Weights of a small transformer language model.
Architecture: rotary positions, no biases in attention or MLP, tied embeddings.
Training: a variant of Adam for these matrices, 588M tokens, 4485 steps.
MLP neurons of a small language model. Each row is named by its layer, matrix (gate and up: input weights; down: output weights) and neuron, and shows model dimensions 128-255. Each number is 500 + 25 x the weight over its row's rms, rounded and kept within 0 to 999. Numbers have three digits each. A neuron's up and down rows have the sign that makes its largest values positive.
A block is one neuron, or neurons of one layer that tend to fire together. Before each block is what it responds to, as a language model described it from the Wikipedia text at the highest values.

Month names in dates. Month names inside dates, mostly after "in" or a day number and before a year ("In September 2013"), plus "first" in "for the first time".
L3.gate32:505492531527512502510502523451502443537529502538507535477505501498498504461498528509500514539417488455501461464495487475503509523527485485530509534521489498505492433494481486510523473505454548492505515496469483524488556513498536500528519516544494509492507498531482518495499517549483490474473493538497518504574510549503492468533511502502541507477510523506514522518520502462445511507519
L3.up32:471528463503476514526484533513520468502520546528534551476473498509481493528448512490455485470471490497534478533474533476490485511470490451529502526504551532477510469506520546534541518517485489489537485486488497455497516493517532512480454511505525510492486512526493545473487490491445483477510471505456518504475533476480461517525500514524518502508478489485516519517552477501512485503521
L3.down32:501521539455480483457525514524528470537484518488544537521468493508483487454516464491509494489458488437513514514494500499522511488505516486497508466477494513546451498531491483494513484503482516452534521535550473525513516495512520491511554487532561481520476484556481495485488524490467494487483484475508506459480494534519533488525509516507492517469462489505492492465519458503471511483430
L3.gate181:504477485491531496483542481521473502521530503523491493489464502513487510539482502512488479494466519505516506503512513497519521510506497517523503505459517490485491505486500483475521504553423469494463480493490565489507482475470465487497528473484494508442518469525512496509509501515493515533497516525498490523526540495509502507506442493486470470438464530437490538505542475526528522510546
L3.up181:499504498500471526511500471475533506512508479472495536496514510439476461488552488520544488466515489489479527487513494561488486464510521525498487522490488454485464522474481494494483527528491505512479496502553495563491517506451461543544485532501475461532487519518476510496520492503478537517530522470516490451516501472514517483493475503499547502483516515511495468547496498470518467463495
L3.down181:517517500467499498491478527515500446511465518508451449490476487517480492517502463532538465479520523492477519431510511529518509478511527559531469498546498491527503520479496522515503548522556558495506548474546493502447482507523507561504439512464531482466494527469501486527492501497515453461500513510473542530517510527492479547493492459486513504535523530490509483498511525512561494494546
L3.gate324:506424483499515491491549482485485468535508531494528531464527471532472535521491536518462466460477519522531506539492528499512524487526492536527489505497517497469508514552486526501505516480482533542519475510512463489518536487485482474526493531522511463487499504464500520438445502480485476504539489484513523473506509449513518507481520516469521492459539528487478497506549483479481505495528
L3.up324:521469489539467499501476490482508503522484474527477495515466520476442482534499502453543479532488497515523478485513498523425501518514514569456517518477536512539471494541473473470476487466471533511492511537443467496470497499482519482491526456500503505485492531509474527507483515491450481516521551489481524502493477513493489474497469478497486507494523493528486524429540489455470468558503
L3.down324:508539494492509518517520489551521518507501503506467569530485539501501522487487510472496522485479528516530503505450511514478444504503521525520502550537519510458456474491500493524497512516531475514520528511492450497514469483427538449496487519451503495518491527519470505512505502519452508492494508488464498511527484506492529505495517514536527497475506458503534479546510513553526469503480
L3.gate360:467497464488521487526503463521459495516478446483538521480513504509504508473523477584520515498493509480524467521489520481503511465536524512530519501493516493519484501491503503470539485517484492486494485483538507464540525503516523501523509477514466513469497499495505486501455540496523511469486519529531519441485528464488508479497523475494468442467489514469482526508549528523501449494506
L3.up360:478468525467483488518433475453517522536505472508510484514502534503481482473453470530465521498529492518479486497506551470501504549502476475519498479565456483494513512484498510465478450500516493498494468501483519459516500500548492476515474464464468483526480503569504498473531549508523492485477507472537519491474540506493462489503510454512473476478503489542476502497516470482560501479518
L3.down360:457499509451532520486490507491522477502504477524461530484519471536486503505473457497501501541520512483500528499515481473486501515502490540487556486489527537505500491472467525464481467497498528487500515505524420481502511503504507495465459496533533482499510493492475522528536495466528502515510528510517495475479497540480517484523494495495538545485505494554527497508518490487473485468515

Table row endings. Mostly the closing pipe-plus-newline or separator row ending a markdown table row, e.g. "| Notes |", "|---|---|---|"; also nationality stems such as Slov, Puerto R(ican).
L3.gate326:512487498483497492540520515462503510506490501486485510518470467519474488515483520533493484531457432478551532454506494502515469476504507538533482517501527443477504481515501506464466492494462539539506499517453498523529493502487463523530540489532514508518491482518534494485514464531440535527518532530528527490523557491503492462496508446465517505474501475517476511519530497516496516511501
L3.up326:496496514526486541483539536501512513492502484545499519467467478522466526524544476473477495473491494537524474484461502503496480451472468468504495495520458480485513491503551506480524491508465489474502499493486498531458560486514488512503504532471524484543545484529502469517492520532486482557523515534490544517519509515468485463495529504503476473503508541466483553491523495505479504511509
L3.down326:459494537560500503525481524508523536476544453523493475514469502513537545514490500518497486492494483487476476501522514470522475479480491512504490504507517494526496465430508499513501473494515485490514500512490467482461484486480511488514520543488508499483507511528500477510515554495524448515501498493510519488492493476531559452534521499500509486534515496498488519473503455506485502510505
L3.gate336:444493533502441525499530508517480499491478491484544489468499494524542491488509492494501548474496548443525513500544480496524507428562554445527456517503515496444477511559482506485478526523476530522476518534477515511511512515526508546470520495499514479482477491491535520490495502475526500486479496527519478522502502522520457484538516476516504509502524544508512502484488503502471492497484
L3.up336:497500461503542519507460487524510483512527504492468514475434502519520520467523485487493487481480477536555512542445503506470494472549509514512490455482492502489479501542449471460545528554514508492461482509548509490491466504516489478538508539529470492482478495479495471525510495550490489517520514494492508510477533539477487506517489500516498504479520526525501479486499499511547518501520
L3.down336:454501508452508486523487513564506541507536506465484527483504507454526510492493529547544518516536472507495493503487538488491509450463474447519496500501511495508512532532523475508530510488531490498550486484487445467523513541509463518531506492483473499506550463479505486478566475494520522494514494490481504463457514525494451512486518545516529530538484531505448486521533494500534485516538
L3.gate454:537507487490512534505516500522475509547444475492507486498453480518493486514504514463491464503550463500510506516464492525549510481527469502479480505494492454481492458537494536493512491507503539482477506520508551507557514489498482498461514504518525527517439520548506519482539497491510493513495459492497529534472470507469482471537498499524483485494538578497492531486493495508490502505526
L3.up454:529508493489498510528523490510503503509483471522485517574503552511486501480519575490506483518523493499504546516518477511514504474530513513514466517482478506477496511510501548522516475551538486526508485510464484555536522553474483503471494522487503496479527533527483472447512498533490518489507488480559559508534508515532481549512541521489522520474540521496483524510485540488555496509508
L3.down454:498479499518524541501546485509492498513493493528500517496504546501492514503491561487501504528497583483527470480517512524498457483516490506534508489538509487476504480470485518507463503502529518522501492500492565498446484473489522448468499492500521505515505471447516465526481531479524509506499516519513516493513472502483471490496469500504488512453472499431479474506516483488500453492511
L3.gate618:518489478454523560458483478509485511523462523522504539491510516487497503510479520535469506512493470454474512528524501556495467503467553485493496528500485469516513442530544484499542493483496534493484517525492505502481515528468502518535493459496458505501505475453543482472487462457511503483485541488537510533491517482479469457502516486494484502481552486534533508504518501514531517497483
L3.up618:503544512480459506509487441523504478459509497512512523484493496478533487480456470480472503508515515503520486506483483461533535459545473471492508488533485512509466517492487541484503502552500493535441507487515530507541470505514462509460485529506504529525497461494512504496465481524492526465498540510537519484500511475494479555560532509518528532483486503477520497457484573519478526473492
L3.down618:510508490503516486541515520484547439455514486518468516542528459467509510491489527509503479506482506483484536464498489502507486492521509483514496513506514488505477495524482488501553476526484477463476533518485461510461566511505516450509493496491496502514515498522477506524510507526535505539503527524511483485486504487528451472510512457507459459473484480549534493490509449473503509499468

Opening quotation marks. Opening quote marks starting a quoted title, name or phrase mid-sentence, often after "the" or "a" (the "blue book", calling it a "misery"); weaker on other punctuation such as =, -, /, (.
L2.gate186:495471566489489475530506491475513441510518516492491509503507461473490468513455511497487513498482513479535539516515444510477530512479529480576464540502557504507514516515514547502484465499497530522502499459479521535514481541473495515499478483507524498505482501484532494478515501514430475475503504504466511510516498491522497469480479491542503471473536510534500521551479502506480559494504
L2.up186:485447503532501499488484482460501512566504472452497564507509468500485503468490488475491500524526493457526478509490501538492485496460477521496481475493484469484511502501492506565505514478459537523459480442436498507484482487465505494483504474524477478545485553524514490488490507516487522510511494536508503493481474489511476531505509530455493507502512481535451491499474485496481490484497
L2.down186:522525505521529497504518514513499492484462514524473521483506509498471480496487505450479489531547498565481464520503468458545510499515496488512516494483516550524458523477514479491489491515482507497425443492503470462526489480466518481494549531500535513490469446499539487469500516521461468446514505513503505509469535513481530465492504499486524456498557484535497541498495512456522506502510
L2.gate187:444482428532478542516517464515500487480521528506485479484523500506479485508495488477490491505496465494470463510503509526469503496515494465473471506536530474490485483507518520525507488503474504460521538506523506482483498505524446495496573519554504510540498542512485471539474527495462510501519507468512466514524488534451490554513516455491481482484493474499511493529551545513516525507490
L2.up187:516482509493441540504462492489526489461522525504529485497507504506523494515473492500519457513501537505508524489459498486488507479536523507456498498483536498479539486523543529471451507535523475500460564466508484438511474506499438418454502503458509504510493518495487426523504502488497500526497487472506493540496502502499525516505478454497496518532497493524493481536504539458508520507506
L2.down187:506485489531506509550536509512519504484517509494540504530474542546488545477510513450542503530516480525482489490503490446539490480480517495520466477506501486558471520520524437474480516500484499544505490501533487509454533499477520474503539491495468510468473505478493518511490485531469537510482464506503541541490484528506459519489501506501462489538512486502527495512474512482500519486536
L2.gate269:520518494564494458516489495516483524489496494471524526526508524478476498539544492480484526489510480477455541499483509516482468488533481526501491517470514561484565471484500510540509525466451535473471464480516512539493508449518492463538501482505533494555526494479502491509489494495460494502505519490478468489470472494539480492492480518484518446485541536511510487517481469478491499459527
L2.up269:492497501485467476498471500514485510546470520549466459491502522512517481529445493492457465520522516506518518497536503498458505486518530499503527502485482456522515495462455465489482517488454471543539538525503496485514468494494487521467461524491499487518487444537532483467491490486470499472449514529530523505476524475514475471447477462505461480496474465502531469491534523473546506475474
L2.down269:458504492531479523519479489504543549495493496483460505536513489500483545530519490482490515539539500450526513504513518487496554477499513505546461501484508484499524483523494513517525467509452501512498559474509478530482488485528501469479503496487469508463500492509547493487523520491502497509480527475447514496528540537502508485510481509508550500517533475499518481482546490545501531549479
L2.gate510:525541499520499478488466454524503503487487515487506533486519477498492489506482480514460498533482512485528477501495499473482532513572521468503503546488492487470482530486469505538476497502486515488477527479495488547520445521503465478524494500528535520534516534561539425511522474542472523495524522498485541524485473510537443514511530548510543497520524525514446471539483530504507538473500
L2.up510:487460472477504489508460467536493500500518517526482463476551530508447501489461511501470514516502504505462468526561472497466495490540487487504517453536503460503493524503478507530512537485476453463519528498520508534504505503498475485508469504543559493459504475491529486505512500486465546499508538521498514489496483477484492538491469449468498472534547521515484501481478528501544493494520
L2.down510:535466523563484506458481504548466532502529505484570495501490459546481503508491475507527517517506509468459490556550506517503454516514491501531535534506480523511509522508485505466501529509496495452487514510531467506490490504513531517455514484516529492458525466470497489495474500515478510495538526538519496495509515487482516549480448506477499481541526508545502483467496525516478491498495

Opening quotation marks. Opening quotation marks (and some dashes or word-piece continuations) mid-sentence just before a quoted phrase or title, e.g. need to achieve "liberation, single "Heartbreaker".
L3.gate12:526478536519527509496486483505480480495465529511532505490500530535498473490474507510487500504474491474431566496463496481520525498536463491485502478466464484517526492485486483484468518490483505524512491461491514527504531512515471506489497487505491461516489521461514524499464456539453511482536526453503537492494463511575520505503493475467532484456463485485521529484495505448462466464486
L3.up12:499509497469496523507476507501529539497493515522558495482517515525454488441491535484506486467513483537501535514518519500482510520489433469508492527491528532523502517504494483512489549491462535515492472463522481474477514511527525485512468487522506498438450516443530532500474540456476516526510496498507525554451514504528522568499497487560490524504467449482478511548508533537512518493546
L3.down12:515492446514481542533494530526518500478486480498484500496512503462498485511500516430510509532523472515538508533483494478500479521506474456511481488517531508477531480508482497536492486531540500504531520482483517466522506486549474468466547509495526504482541500497531526496465507513511496508505462564511482468526498459465474470511525509496515493488438516470539520539505502495474471549496
L3.gate212:510530535456493495501499473499480487478483564494503533532460495463524465492485552471457486537502504483517539510491546473467527485500507546495483458533487481486512509491496506544438507505538480501528503491544524526486525510510447470501499436480516528551494494539462488524472503539507532489519513497518565519519502475484506524523518539472508487515516496566507544510498500470488493471502
L3.up212:470489479447494479572519455510463542497506479472514515497496513489506434523535540479488491537528525522495514450463515525511491485468497504507498487514470482507567517509475514447482496507492491511486527506549501509522545495545504500489477505479493476510498514506508480509510483523466500520544519483520508490471511499509501520494485508485488470452530473476522485537469521493497473502517
L3.down212:478502536484501475510475455469500449511513473448493487500495495499507492489492475493524552496482499522445503519532547461469500484470488514495568580526486484525499523497515539479518465505519494525528529473525460499499512476522538489471504497529486532524485515469490496502488520549505534511486509485474447538493522502447478526535530511489519465517516460498469525495533509545501481525529
L3.gate547:524477556517482491527554473492462496547510517526477546524480519497486510517485534494526473503474494484470502480536547483454519519510491535452493481513474476525538468493527507522457533505500495467501495503466505529473515442509525494516480492493525506491493541497532538502447508464488527506494551472506523480476509488505498513534490488483499503485494511519487513472483469496462525475481
L3.up547:477507511477498451454477515500510499495492525543555545479489489470506517514477524523498499461511504527464514498551481501520494471522503486490483487538521496499502464503516494511517509466515492496516486484518514522522500495519489513489526553464506496508475490495547509512506495506497488473466453513513535534489550482500512517474523483510512513500527488543539533451449515450470505436512
L3.down547:534522523528497518478508464560490510522503486495472496447515423491514496500503483505449452494506505502503529508498444465524496520464465496514537457483519529530486513536501510528492508505513497490482515523502479531458532499532504503496492507555477498503536467478465495484540500498468530501501484506489475533448486510493498498540513518488526468533481543519487471479478474549479500485475
L3.gate565:497495495486535487481533487515525489517473487522476494517451526516496444492449544511511531496539483501495486527487499515482552545531518541486522504462504495547533513503478508508502496453475555472552510499507533529464422474515538486506486486486501479485531493504528517484468495520499548473525522510503495533577532481490480518489474500504534480510554510480509534496515488490495538513491
L3.up565:512520507489529544447433478542523489480489519486513477503490454544508526527498545536484450538495535509472483529495501506507523478490532476504496481480486457514501489531493488539479499458526561481488518499522515514487519452492519467447527483507464517484487443506542503527486485506504501476511500493512502510480513515473493527487538502486509494490476445495482470532488516506489534480501
L3.down565:482493494445495523495489522475489508549494457467539519476487521510467537508501475480537511493504498501510499451506528476526519544520516516527439476523513533511529506489520521506548526503480533473540505503478423503484472505489476521511498498483480496505522492495501532538475489511495495511504493515524513492511460504497519524474546522494518519522466560502482466498467454505466482472548

Month names in dates. Month names (and abbreviations such as Jun, Apr) inside dates, e.g. 21 January 2027, in September 2012, February 19; also coordinate N marks and date commas.
L6.gate254:494510508540457459491547460491449483505515465484503508499496501458468495508492470582539511477533489466469493481489538502493536512484523502517508496491455448494534471485482516464503515500504491497529525512522518509510523501537485460463498510481490466458496504468475481508493486460493480502525508470455532462531462508477531459457486499504528508486591516526485515506525462484495468510499
L6.up254:486474497466478519540511514542503493446501478493478498504472503518501464456561497515528511532491550505505497478542539479511527497516523469547472513521521536470506468486516444497488486471492475484491501519509519466477485503468524478503531477466465482498511440500546502484484463488507500514465508471476550505518478531515493479479507493498512493488501524475526476535536496476511463480525
L6.down254:497476479556492512510507520520543476488507498460479490500474474535488498482531487465504480506465482500517485500492501528490494530526518472472460509508485493517468520472496497519513451487524529486526506517489493559469513480473498482488537484520500505483527478493476474437476532490497457505520554506505508477532467497524453472501483480506502489530509561509462480522510536488497475525483

Table row-end and separators. Line ends of markdown table header rows and the |---|---| separator lines in sports, election and filmography tables; weaker on passive participles before by (funded, defeated).
L6.gate631:507537484494503519536504520522506470506515493467512476515530489462497481488510489491466490523477527477522535499477505482532542509525531541441503555478522482494484495539492511470473464463547512516482523511476498477508510482513480511487471519511506509450472519484494496536511498433529524504492517494485529456520504504510469481501533496507460505472546553532468472513523476480469509485501
L6.up631:493489454452514525508522489483542504469496493534484504462479475538491507500465469541514490502501544476482501469509525539504540459473500510522513523484522476491472485500483480531511488503543504538522499502531520489492464471496485492503489493458532490513505505468540494510516522553509528470515491524526508541486532499521536519508472498504499503516464468539460470511500578544509507472499
L6.down631:534522491504502448576520491504487469461492504501519451493460536501542493519508531511500497490497549521543509520475514490507506501536480538474471497458476505518503508544486492533496489486472455540521508516492532463527482518478509479497497520478477509533502465521463512518496521497496480472515520514557484462502547522487527550529503524509508514523477474444548541511457508456500532491482

Table rows and section starts. Structural tokens in Wikipedia markup: the first pipe of a table's first data row, a header row's closing pipe-newline, infobox line breaks, and heading words like Career or History.
L2.gate86:474465526531495544523469490448483528498481488483481475548493475510504461522511495505514510528459511532456549509502521493518483508459520501522508479470520506505540474498511488499437498503501470509537536491473549507475481489509511509498458486524511495511513450478495519518519521528492461501481467506529525468514491473501499495492494508497485541458532505495481500452499461508526465452498
L2.up86:449511492480521458468515536506539460498471506530491515489514494499504493502523542525512522509465500476437521483467477493510457477457503493518478454527456511500497538474446517459498469497517547526494480510508493486519511518520486531530496558504532506493501443473486502511527473533526434420511484476525571556483503504523487517508460469504500496510525532486479490502500503512494502506480
L2.down86:466488470549535523469472486543483490518463526516496519471479492523489485458537464530472523526507512501551528469534486488518505476523493486489552515504488481504458509506502493507520481514496504510495482515525462500454518465502481472479493506521565447462472535466538557519516453480469467518490570530505492521524498527525499504492525493478535516513468489500471535517459504499519532464525
L2.gate193:502470479509508498508533505516486478494513487501478461521502531516473495466470463510458495520460499478521513483532502496506524531510541498542501518495497488523485470523522536494510507470487506507527485500492543489470469461513526539501511477567499501514494456473523528517517491444506509509508446523546548479506494506522525456487457519487548515479550471499489518504531491456519505509502
L2.up193:543468461474492563485524518494489514470498495528478481519516514475469474476505465492538501501506504511479534505517501492526497514535533536475493461476467531475496488466436512426502505496478532495455510516490492519482484484475521528516526513520545459499490464520509511450504485502501460487529486509481531534537504492463510478478500493476485503471499498502509568484496519510538477501534
L2.down193:463527482463526501499475528470515497504489505498516511487482473520456453514481503500531492519507505514480449553499503482508473497492493552489532506504493494480570477470488487501497521510522468513503488489511443487468460533486513524491455517513507489500531468509522495513474545465536514488516494496497492474508485524482537529489508492508483509516466427491463482509527482514494536485520
L2.gate214:503478514503536470475497500480492474497486474526486486504521457486487472499512521505494526519506497476486547454541517514488535523479501518513476515527545466486484502495463489514476482486486530522522492511485512523513487505540475478508530530552514462494481555510534491492527501511514534540478492425505471484473505500503494457479475488496475483453556459493504534510510493499564468507504
L2.up214:505434524482489538517465493535500460536482435540497504451514524479521504465515495493503498490504533538469508496479508493477504546493501471509510472511499472506458458530494533551527499492530532481529495516507533542460518463512456518488518477519537492498557515499480485512500513486491483543528485489489501463493528484511479523502489526480497488476519508519490503514512514480504447496508
L2.down214:521496495513483504552531503488497501502512509509485471516532491487553488548497503500512522554526503516476526469492490498507551497535488526530534503525510513516484484529487534499525514523514549495510547504461534465481491482559462518508453431481492506480477496481501498540493474526497462507474483563498490475513494481483525499516510508497498501482548532546469566513506540493508545507481
L2.gate412:530523457477505542486521497494469478474520510493472455493507522524523433494550508467482538484489514458481573502513507448463541472486489484530526481505530475521483453462489445523479478465481539502507526503524512530491484485541509477492505499509483509473489481525498498527479502496524505472503515474542467498470518500491528443482497500468492513477475484535484493498512460475496539465529
L2.up412:471491484492521503545525504498497466527521499492469416464524488480461514527494479480481485517462482519473464544537484501488496508529526504560516439511526495526515477510527486495481548485479471513532512498532507470443481487511510524502531489504485477545531492464452459498490468527510490477479469519498484490479476458488492493506486485478525513463475510529523484486510504486551522498454
L2.down412:467523513496492477442467522502496503500525458512525531486458548495533467493524521518468445453495525483469498452535496516484488514488491501522467472520466480506526470536541504436481496460486548508523456515473479494501541482468492444492439539512500494503477500512505497473537470494464496509455525475501501500513491501524541500496501480484491505507504463500445542504484487481499507503512